Weights of a small transformer language model.
Size: 9 layers, width 320, 5 heads of 64, MLP 960 SwiGLU, vocabulary 8192, 17.2M parameters.
Architecture: rotary positions, untied embeddings.
Training: a variant of Muon for these matrices, 12342 steps.
MLP neurons of a small language model. Each row is named by its layer, matrix (gate and up: input weights; down: output weights) and neuron, and shows model dimensions 64-159. Each number is 128 + 24 x the weight over its row's rms, rounded and kept within 0 to 255. A neuron's up and down rows have the sign that makes its largest values positive.
Before each neuron's rows is what it responds to, as a language model described it from the Wikipedia text at the highest values.

Description: Dates and "World War"
L3.gate693 [ 97 120 103  98 130 106 109 107 135 129 101 162 154  96 146 118 175 102  99 128 103 128 155 114 146  96 152 136 104 130  88 166 115 156 168 117  97 136 161 110 107 127 114 141 126 128 166 125 143 137 144 113 125 119 144 123 126 157 118 132 130 111 153 134 122 138 139 119 118 148 156 173 160 120 119 150 144 123 129 137 107 135 110 105 116 112 138 173 153 131 134 150 135 128 109 120]
L3.up693 [130 116 129 127 132 136 143  92 169 122 134  98 132  88 183 138 173 112 172 122  98 140 130 134 137 109 138  90 103 167 117 129 143 109 125 134 111 124 168 126 112 145 106 143  87 136 116  70 124  98 118 119 128 130 129 123 130 110 105  94 118 130 191 117 167 173  77 113 174 158 150  95 152 114 143 102 135 142 122 159 133 140 203 128  63 117 152 105 107 172  91 113 162 144 107 124]
L3.down693 [ 86 109 113  92 113 126 123 124 124 101 130 128 122 149 126 154 135 120 163 141 129 120 148 189 132 139 121 139 154 113 183 130 124 117 126 116 146 145 126 172 137 154  77  88 109 152 149 104 150 151 104 136  93 153 136 116 146  84 118 132 100 123 101 143 136 125 160 146 112 122 131 133 141 174  94 136 159 121 107 120 122 117 119 120 109 106 150 100  96 126 104 205 113  96  91 169]

Description: Section heading closers
L3.gate3 [158 143 190 170 158 156 171 121 139 126 163 113 139 107 108 137 103 106 100 100 146 118 120 125 163 129 147 134 128 120 156 174 128 133 121 143 133 118 118 124 137 107 106  98  86  82 148 147 161 123 102 169 141 130 156 137  70 130 122 121 118 114  99 117 149 122 102 126 115 154 136 112 131  73 133 129 139 132 131 117 116 130  81 138 106 136 114 120 121 105 158 166 151 124 127 165]
L3.up3 [108 112 144 141 119  83  93 100 161 126 155 131 103 114 127 142 148 154 106 113 135 150 145 143 186 104 103 149 133 107 159 114 131  59 112 110 150 159 149 148 145  84  98  69 147 130 131 147 110 118 131 120 144 147 147 126  86 136 143 133 104 137 120 171 100 112 148 139  90 150 121 105 149 177 108 139 157 109 113 109  84 128 120 149 125 120 120 167 138 121 129 134 153 135  81 151]
L3.down3 [131 134 116 151 121 159 112 111 163 112 115 112 142 123 147  97 156 154 132 121 143 138 151 111 130 145  71 121  94 127 112 149 121 128 131  95 155 145 108 163 121 105 116 108 161 138 115 175 111 115 116  91 134  95 145 128 145 139 158 162 116 118 143 110 107 102 134 131 122 129 162 131 115 100 116 133 144 176 119 134 146 126 106 128 120 132 122 136  92  64 110 142 140 124 106 116]

Description: Main clause finite verbs
L4.gate318 [140 102 142 127 118  92 147 150 101 141 130  94 152  83  85  91  93 149 134 148 121 113 152 124 101 137 124 148 134 114 125 111 115 108 127  95 138 120  77 143 119 143 120 119 123 123 140 164 112 124 131 110 143  92 102 127  96  78  92 108 150  87 134 140 135 109 113 100 135 127 103  92 112 105 111 109 122  95 112 123 124 112  93 118 108 131 112 109 134 110 129 113 143 124 116  95]
L4.up318 [ 98 125  99  89  86 116 123 148 112 146 127 142 129 125 100 109  82 115 113 146 133 133 117 145 111 142 136 165 137 137  86 151  84 156 135 125 135 123 145 132  99 142  89  98 114 127 140 117 104 107 103 109 126 144 110 120 100 146 105 166 173 116  97 133 121 106 131 101 122 148 143  98 100  99 120 153  92 115 125 171 135 113 120  92 158 147 102 107 115 108 133  99 123  67 161 110]
L4.down318 [133  97 124 139 125 100 155  99 134  95 157 145 107 147 143 143 147 105  62 132 147 113 115 167 129 120 155 117 132 118 133 111 142 142  91 131 134 130 143  96 124 113  84 111 132 116  87 162 122 114 132 109 156 111 150 158 143 175 126 124 107 135 120 160 150 131 136 190 113 152 121 101 107 117  75 127 130 131  78 154 131 175 111 161 142 135 156 133  98 138 120 164 144 129 106 108]

Description: Verb after subject noun
L3.gate33 [131  68 112  95 114 138 152 154 150 142 140 124 108 114  74 152 131 121 103 157 121 108 147  95 123 140 111 114 125 125 127 125 127 125 105 167 151 135 125 160 122 106 137 137 146 149 141 153 128 167 109  83 168 147 144 122 101 106 101 159 141  72 128 155 111 103 109 143 112 119 106 154 154 111 135 111 133 137 128 131 126 137 153 143 132  97 148 136 152 159  94 144 119 107 106 135]
L3.up33 [119 103 140 103 112 150 107 112 144 134 130  80 123 137 144 125 128 129 119 109 109 145 102 161 103 135 129 153 124 162 105 139 102 150 129 102 134 101 106 112 102 135 139 132 172 104  90 111 144  75 140 147 115 127 126 118 125 120 126  97 103  81 151 143 166 127  86 140 109 123 100 126 118 112  81 137 164 124 120 117 157 109 108 168 116 108 124 117 136 108 170  64 153 128 173 109]
L3.down33 [132 137 110 138  98  96 142  79 145 124 130 110 117 117 145  99 127 177 119 124 110 113 113 161 142 127 179 138 130 112 163 113 159 142 168 148  98 167 107 141 131 130 140 102 123  73 151 140 148 125 132 174 156 142 158 118  87  93 119  97  96 121 144 136 145 122 109 110 122 128 120 126 151  80 116 200 157 135 146 112 118 135 103 103 129  96 123 119 117  96 118 133 112 132 103 108]

Description: Mid-word and mid-number joiners
L2.gate527 [108 170 152 114 143 136 127 142 168 136 131 142  89  87 148 127 127  76  97 161 157  95 128  91 117  85 113 125 164  89 155 142 136 137 130 139 109 149 158 144 115 148 117 137 115 154  97 112 146 136 123 122 149 134 150  82 110 126  83 159 146 117 117 134 142 121 103 116  83 115 125 131 137 122 151 110 126 103  98 100  94 134 128  96 159 170 109 159 147 106 150 119  85  90 117 153]
L2.up527 [ 81  90 158 132 137 103  86 114 154 104 156 192 120  95  93 107 129 152 131 119 161 132 140 124 117 111 126 141 105 173 187 130 174 160 137 121 140 127 117 150 110  96 142 105 103 145 124 103 139 120  87  89 125 133 139 151 152 146 110 106 104 100 120 146 166 119  93 140 144 109 140 155  97 160 134 142 114 122 123 144 123 106 122 150 156 146 117 105 125 148 132 122  97 122  73 160]
L2.down527 [110 130 191 136 115 101 144 122  60  83 115 143 164 110 189 127 127 176 137 122 121 102 168 113 149 138 136 117 144 104 124 108 158 106 198 123 107 122 128 100 131 113 112 109 154 183  86 136 147 147 140 129 111 151 117  83 122 117 109 116 154 116 132 123 162 171 152 132 146 162 131 121 137 143 126 140 151 119 157 126  86 122 140  95 137 118 151 116 109 141 153 150 112 111 128 120]

Description: Possessive apostrophe
L2.gate378 [128 108 176 107 104 176 116  86 117 122 115 138 135 108 123 112 105 129 111  96 149 126 136 142 125 159 145 141 147 142 137  82 104 136 113 159 137  90 108 122 113 120 138 160 154  94 146 127 122  81 133 108 157 152 111 124 131 117 127  93 155 138 115 103 125 139 201 129 128 101  97 116 111 114 155 156 124 132 160 120 138 132 158 162  89 147 150 144 126 130 158  89 145 129 112 139]
L2.up378 [138 149 146 110 123  93 121 118 162 127 114 127 152 141 102  83 145 143 159 127 129 150 140 121 150 132 146 101 110 186 130  93 132 124 111 134 104 152 131 116  97  86 130 121 179 145 121 138 112 118 142 183 112 121  93 150 140  98 126 110 181 127 171 126 102 121 111 140 136 125 158 134 139 116  75 121 159 131 147 110 103 163 135 128 121 121 128 137 104 159 141 143 120 105 110 117]
L2.down378 [120 129 110 178 130 142 124 142 148 106 117 143 169 132 129 137 122 136  94 119 145  93 157 139 124 119 129 118 112 107 139 102  77 102 149 102 145  89 100 129 122 104 102 165 149 115 113 143 138  68 118  94 161 170 124 143 167 155 108 123 108 131 112 141 122 127 157 148 139 144  89 165 122 119 136 116 149 157 153 145 184 126 100 130  91 178 178 138 167 138 145 112 118 103  87 139]

Description: Line or row break
L2.gate878 [127 117 146 141 187 132 102 118 135 126 127 119 114 143 168 127 133 130 133 127  98 141 133 136 123 121 153 131 103  99 120 147 134 133 120  92 165 146 149 115 130 112 101  77 155  98 125 162 175 115 125 119  73 161 152 129 115 117 105 109 120 119 123 137 174 144  72 143 130 148  95 129 133 151 120 120 163 142  82 160 135 124 163 109 138 143 137 137 110 146 131 131 130 134 161 159]
L2.up878 [157 125 133 139  60 123 151 144 104 141 131 106 141 141 113  97 119 111  92 136 129 119 133 145 111 118 134 155 168 112 107 149  85 114 144 153 129  77 138 174 165  77 143 118 142 165 132 153 121 112 132 117 114 145 106 118 136 125 154 162 173  87  86  87 110 135 138 173 127 139 153 146 150 120 131 158  89 149 149 101 143 120 108 148 145 165 121 101 119 106 182 138 136 121  96 133]
L2.down878 [101 155 119  99 125 107 152 109 116 147 122 150 105 140 176 103 126 156 156 129 132 159 133 160 102 110  78 112 123 107 123 107 125 181  97 150 100  93 116 147 110 132 124 126 158 133 134 127 117 168 140 120 138 108  75 135 148 161 116 107 127 127 139 119 114 111 114 119 106  88 122 141 126 146 124 128 130 140 132 140 164 152 133 143 159  95 103 108 108  58 136  86 125 178 104 145]

Description: Opening piece of names
L3.gate51 [155 123 130 163 126 134 150 130 130 117 123 150 151  86 133 135 169 142 142 144 139  84 138 120 171 126 110 157  84 155 185  91 120 131 137 158 121 103 132 163 114  99 122 123 137 139  91 157 154 137  96 176  97 138 122  96 179 147 136 150 135 115 124  86 131 127 128  90 115 135 137 154 131 115 172 122 127 155 159 123 110 128 108 136 130 149  90  78 140 117 119 143  93 102 138 158]
L3.up51 [ 96 129 122 138 143 100 121 133 115 119 119 162 136 125 144 107 149 102 116 136  96 137 100 170  89 158 127 129 132 166 172 142 135 139 121 101 135 128 149  98 111  97 140 148  93 144 101 140 113  97  76 147 110 124 133 144 129 159 108 118  78 125 120 128 112 121 135 118 143 142 178 113 134 175 123  95 156 197 177 143 132 110 135  98 128 114 132 165 112 153 152 104 136 138 147 132]
L3.down51 [140 102 124 172 151 138 152 142 144 147 117 202 120 114 137 138 186 138  84 149 142 121  80 140 127 132 130 173 116 129 145 108 142 111 117 110 128 131 136 113 163 150 133 109 126 123 138 108 128 161 112 170 148 181 100 149 139 128 144 110 121 140 127 100 117 153 143 128 154 165 141 131 119  77 120 145 132 130 166  86  95 114 127 140 143 139  89 100  92 132 167 105 143  75 125 149]

Description: Section heading closers
L2.gate6 [144  84 138 122  81 120 145 131 136  94 174 126  80 126 103 139 157 149 118 129 158 150  96  81 106 141 149 130 127 125 165 165 101 145 161 187 107 127  94 125  93  83 118 104 178 175 147 116 127 100  81  95 129 180 130 104 118 103  95 124 130 124 166 131 120 109 114 148 119 106 100  87 122 173 136 130 146 138 144 152 109 119 124  92 159 165 156 146 154  72 129 119 131 133 112 168]
L2.up6 [120 100 100  98 156 109 126 125  98 119 134 117 112 143 155 152 125 126 104 102 136 131 109 133  93  82 115 113  99 123  96 131 128 129 135 126 127 129 148 108 119 110 168  92 132 160 110 156 170 136 120  89 125 156 154 110 147 116 110 141  80 122 109 115 138 121 197 137 118 106 155 145 162 139 118 105 124  84 164 154 107 115 127 134 147 148 115 152 114 161 157 127 159 176  85 158]
L2.down6 [ 64 139 143 102 122 144 123 126 103 176  92 115 160 124 137 120 122 151 111 134 107 143 120 150 108 100  96 130  89 111 160 130  87 142 166 103 144 122 130 130 105 113 111 100 162 146 107 147 127 161 197 131 120 144 110 151 160 151 134 125 101 116 153 107 139  92 159  68 114 151 169 157 139 120 112 134 117 105 121 123 136 115 109 152 148 119  99 127  98 165 151  39 134 150 101 145]

Description: Table cells and word-piece joins
L3.gate196 [156 144  95 186  78 151 100 146 117  92 150 148 119 112  58 152 112 144 112 130 108 108 171 125 107 101 110 119 127 142 149 131 149 149 117 143 136 145 156 112 122 141 145 205 129 183 119 136 109 111 133 116 112 141 165 139 143 113 134 183 124 134 115 167 146 140 133 135 114 174 139 141 120 134 109 119 113  67 114 105 122 177 129 114 151 140 150 128 174  98 119 107  95  81  75 137]
L3.up196 [102 151 114 117 127 144 136 118 132 153 130 125 117 205 132  89 138 127 140 107  83 100 121 137 133 116  89 154  74 175 130 151  54 148  82 107 109 147 134 164 132 124 149 124 171  97 101 148 144 111 113 110 137 115  99 165 145 142 127 147 132  90 115  97 120 143 144 110 106 140 146 129 126 134  97 126 124 160 109 114 131  59 119 115 102 133 143 124  49 133 115 169 128 137 149 119]
L3.down196 [150 106 146 145 124 159 100 118 148 110 155 124 121 121 152 124 150 174  82 125 157 173 159 158 135 103 173 154 174  93 137  93 149 120 180 102 138 125 129  85 152  93 116 112 102 137 140 125  98 105  66 145  88  97 145 158 115 128 151 104  96 139 132 134 127 134 155 143 126 111 102 121 142 123 178 133 147  70 150 154  87 181 119 103 169 110 141 148 182 120 156 158 123 121 113 148]

Description: Section heading ends
L4.gate53 [137  68 114 104 124 138 128 105 146 141 101 151 107 135 139 136 122 118 131 181 168 120 166 132 120 150 120 112 125 128  96 143 120 151 166 122 129  98 136 155  89 180 106 141 104 142 150 130 106 151 138 115 120 110 138 139 144 167  95 137 140 156 122 152 120 124 146 180 110 112 169 109 117 110 147 140 151 119 118 122 124 159  79 105 109 145 100 136 110 123 142 132  99 108 114 123]
L4.up53 [ 88 127 108 131 123 117  80  56 143 105 123 134  93 126 111 135 120 139 124 131 148 157 109  92 131 152 115 110 147 156 159 132 128 132 142 110 161  91 114 136  96 141 148 105 126 117 119 118 138 126 157 158  91 134 139 158 128 104  92 114 143 130 138 125 106 140 148 162 116 140 174 171 121 127 136 105 108 108  90 123  96  96 143 120 161 126 122 124 152  93 141 105 139 127 129 146]
L4.down53 [117 146 170  99 134 131  87  99  89 124 148 139 122 144 133 142 124 121 147 111 154 131 144 123 144  97 111 118 128 138 133 113 137  91 142 115 169 143 130 127 134 145 103 115 102 143 141 119 124 162 139 177 141 161 128 127 144 110 115 114 138  72 168 135 127 188 132 135 118 145 108 116 143 142 150  80 123  74 142 127 152 124 117 148 117 133 166 121 121 152 120 148 154 143 105 151]

Description: Second number in scores
L4.gate232 [128 103  91 121 101 109 136 107 124 113 168 164 117 130 124 129 175  92 136 119  91 125  93  82 141 141 109 132  99 109 110 164 115 100 112 150 120 162 125 134 133 137  70 103 157 137 116 136 147 126 150 114 149 123 154 126 103 126 103 106 143 129 135 140 166 133  72  91 115 114 103 116 134 113 101 135  95  97 125  78 111 132 141 104 137 111 160 133 107 104  72 124 192 132 155 122]
L4.up232 [ 79 148 132 130 144 124 135 126 129 127 146 136 162  98 118 143 127 141 139 108 111 109 140 151 125 153 123 135 140  81 135 176 126 104 133  91 107 139 148 154 141 143  73 177 117 114 149 171  77 166 138 115 121 137 136 127 156 152 105 124 118 143 120 129 136 126 134 113 129 137 113 144 128 143 113 145 131  97  99 121 151  59 118 137 147 129 132 130 120 146 117 178 123 115 114 133]
L4.down232 [143 150 142 160 178 136 152 112 118 124 167 134 100 154 151 160 139 111 155 155 118 115  95 109 111  92 138 174 146 184 122 110 121 189 120 133 151 150 118 121 119 117 122 119 116 133 159 126 143 156 126 117 134 106 120 179 152 166 154 117  68 123 113 121 150 101 105 137 134 152 153  90 128 140 117 144 123 114 131 123 141 132 112 124 124 131 103 122 111 128 139 146 123 158  91 192]

Description: Dates in biographical text
L4.gate319 [144 151 174  71 111 141 118 144 106 156  76 129 120  79 182 145 126 124 126 172 138 114 174 110 108 150 140 112 138 143 116 147 155 108 128 126 158 121 127 121 160 132 128 125 123 115 123 105 144 117  94 142 136 119 153 142  99 174 131  94 123 159 117 127 114 129 102 117 133  90 127 132 151 137  99  97 105  98  99 106 128 149  99 176 131 107 147 134 178 148 107 105 132  85 123 142]
L4.up319 [137 126 145  56 111 130 129 116 105 116 158 129 117 105 137 131 132 140 143 143 119 132 106  88  92 131 111 140  62 157 133  97 152 168 144 151 179 112 137 128 144 122 169 135  86 125 136  96 126 142 131 133 149 167 134 137 161 126 143 122 145 125 122 130 119 113 131 128 165 144 127 104 143 117  89 127 126  76 114 173 170 119 102 146 112 113 100 121 148 138 109 168 126 141 108  96]
L4.down319 [101 142 130 117 153 125 106 122 133 143 146 122 111  95  83 143 135 146  97 137 169 124 132 117 169 144 123 146 124 143 136 123 163 101 135 153 137 112 128 101  67 133 103  96 107 135 125 136 131 147 122 153 137 129 160 108 136  74 129 124 168 150 163  99 102 101 125 136 113 131  96 162 109 129 162 133 103 108 125 122 118  76 100 137 130 142 107 131 104 125 121 149 135 132 145  73]

Description: Paragraph-ending line breaks
L4.gate381 [153 123 133 133 160  93 121 118  97 110 126 103  96 142 115 166 135 115  99 126 123  83 140  94 106  88 111  75  99 142 131 106 101 133 124 133 108 140 138  79 111 124 129  91 122 138 141 144 151 161 136 102 144 114 151  95 106 148 109  97  90 124 126 138 130 165 129 147 136 128 128 156 109 154 122 161 111 152  81 114 154 146 121 126 123 167 145 103 135  92 178  99 108  96 154 169]
L4.up381 [126 125 108 148 126 133 134 122 116 118 146 118 119 140 132  91 171 170 108 146 148 156 133 140 114 100 146 131 119 128 158 171  87 128 146 134 115  95 142 116 111 126  76 121 114 119 140 148 137  97 112 132 155 170 115 157 115 170  95  93 153  59 107 134 157 159 100 165 157 123 132 161  97 142 130 122 130 121 145 163  77  83 131 140  92 110 147 133  76 156 168  94 155 154 149 133]
L4.down381 [150 122 134 127 149 115 143 144 101 112 138 118 101 150 126 160 121 138 156 116 103 146 141 108 126 118 126 109  99 121 126 183 167 102 157 138 154 131 141 135 105 110 171  89 151 139 176 143 158 198 161 113 103 133 156 125 138 133  95  97 125 130 124  81 171 116 108 189 136 104 115  87 126 155  61 121 121 146  93 142 147 154 117 137 170 176 115 118 168  76 157  97 156 135 105 135]

Description: Separators in tables and codes
L3.gate397 [139 136 159 105 124  65 126 121 121 110 107 170 136 105  95 122 187 128 117 121 154 108 136 138 134 143 101 135 134 140 121  79 100 113 145 143 114 105 116 127 138 116  99 112  76 164 163  86 136 180 164  96  86  98 185 130 154 144 116 105  94 119 129  99 141 129 113 105 136 110 181 109  98 117 126 150 161 106  93 135 129 132 116 120 130 113 101 117  86 173 153 106 111  94 122  90]
L3.up397 [117  99 153 111 134 141 169 129 109  93 107 162 135 147  90 142 134 141 107 164 134 146 169 107 158  90 131 117  92 144  88 117 112 116 148 173 130  95 129 119 154 136 116 108 155 140 150 139 156 127 116 112 161 144 153 148  82 104 134 133  82 124 119  93 127 112 154 137 130 124 225 141 113 189 125 125 145 112 126 135 165 135 115 141 138 136 132  86 135  98 116 134 127 113  86 148]
L3.down397 [154 109 134  79 133  66 161 127 175 123 137 149 129  78  88 134 162 159  95 107 127  89 108 102 152 181  94 145 106  76 142 113  99 113 164 147 105 142 125 158 149 125 139 149 142 136 146 137 107 128 121 136 131 146 129 181 142 124 138 150 148 145  93 116 127 136 105 140  96 121  77  90 132 144  92  86 147 165 135 135 121 139 103 152 107 125 120 122  92 140  92 126 144 102  98 134]

Description: Token after a period
L3.gate214 [151 133 124 112 140 217 123 156 122 148 107 125 136  90 149 110 119 165 134 114 127 136 131 108 144 118 116 118 105 123  81  95 114  96 182 176  80 104 115 101 146 169 125  80 143 116 110 156 136 177 115 140 143 115  97 140 142 107 160 129 128 112 110 147 117 121 126 117 152 123 164 106 150 117 139 118 120 138 146 132 162 128 118 126 127 125 141 109 118 143 104 169  88 123  93 113]
L3.up214 [134  93  90 121 130 152 103 175 105 181 128 128 101 187 112 141  98 146 134 100 123 165 114 153 155  89 128 124 123  86 118 133  95 136 134 140  96 135 141 106 165  78  97 109 165 168 134 109 109 122 152 120 116 102 151  97 156 120 160 128 117 117  99 155 121  95 124 135 132 162 129 127 140 110  93 155 197 125 122 121 131  98 112 146 155  66 163 101  93  94 148 131 123 116 125 113]
L3.down214 [113 128 102 159 153 102 128  98 153 135 131 161 140 160 121 178 106 151 142 118 143 148 124 145 104 177 122  84 132 106 131 183 178 152 105 146 142 118 150 161 119 135 116 118 130 118  92 131 145 114 135 150 143  92  93 171 102 114  88 110 128 124 167 112 168 107 133 112 109 126 115 138 109 113  95 120 137  90 138 130 128 121 176 132 118 125 124 168 139 150 106 129 130 104 121 138]

Description: Introductory time phrases
L2.gate700 [144 167 139 125 129 170 113 159 128 124 119 129 127  83 151 140  86 114 135  87 143 129 144 107 111 141 110 123 115  69 129 135 149 173 121 150 174 120 106 165 121 126 194  89 109 165 136 133 146 138 120 132 104 114 100  98 180 124 150 144 165 128 153 146 131 124 136  59 187 141 149 137 135 135 109 125  97  94 106  84 147 139 131 124 100 129 144 123 117 151  64 123  99 100 135 169]
L2.up700 [132 152 119 167 170 144 107 109 120 169 127 133 131 121 154 142 124  98  99 128  94 120 197 110 141 108 141 130 108 150 117 109 142 106 146 136  66 145 135  54 138 108 141 174 148 166 114 135 111 154  70 126 133 128 108 122 167 105 107 135 111 116 143 127  99 132 102 136 101 135 127 124 102  84 165  94 160 122 135 143 129 159 116 130 130  93 107 131 105 118 111 161 134 148 116 150]
L2.down700 [111 142 169 114 120 126 124 135 187 115 133 175 137 189 135 142 126 143 132 142 148  98 134 127 171 121 133 136 153  90 120 111 143 147 155 173 100 112  80 103  84 112 131 103 154 134 149 129 136 130 132 141 114 100 112 176 137 115 136 123 137 171 124 128  99 111 136 138  82 148 132 112 141 119  98 137 128 120 158 149 136 134 147 147 150 109  99 130  86 122 130 105 129 189 121 104]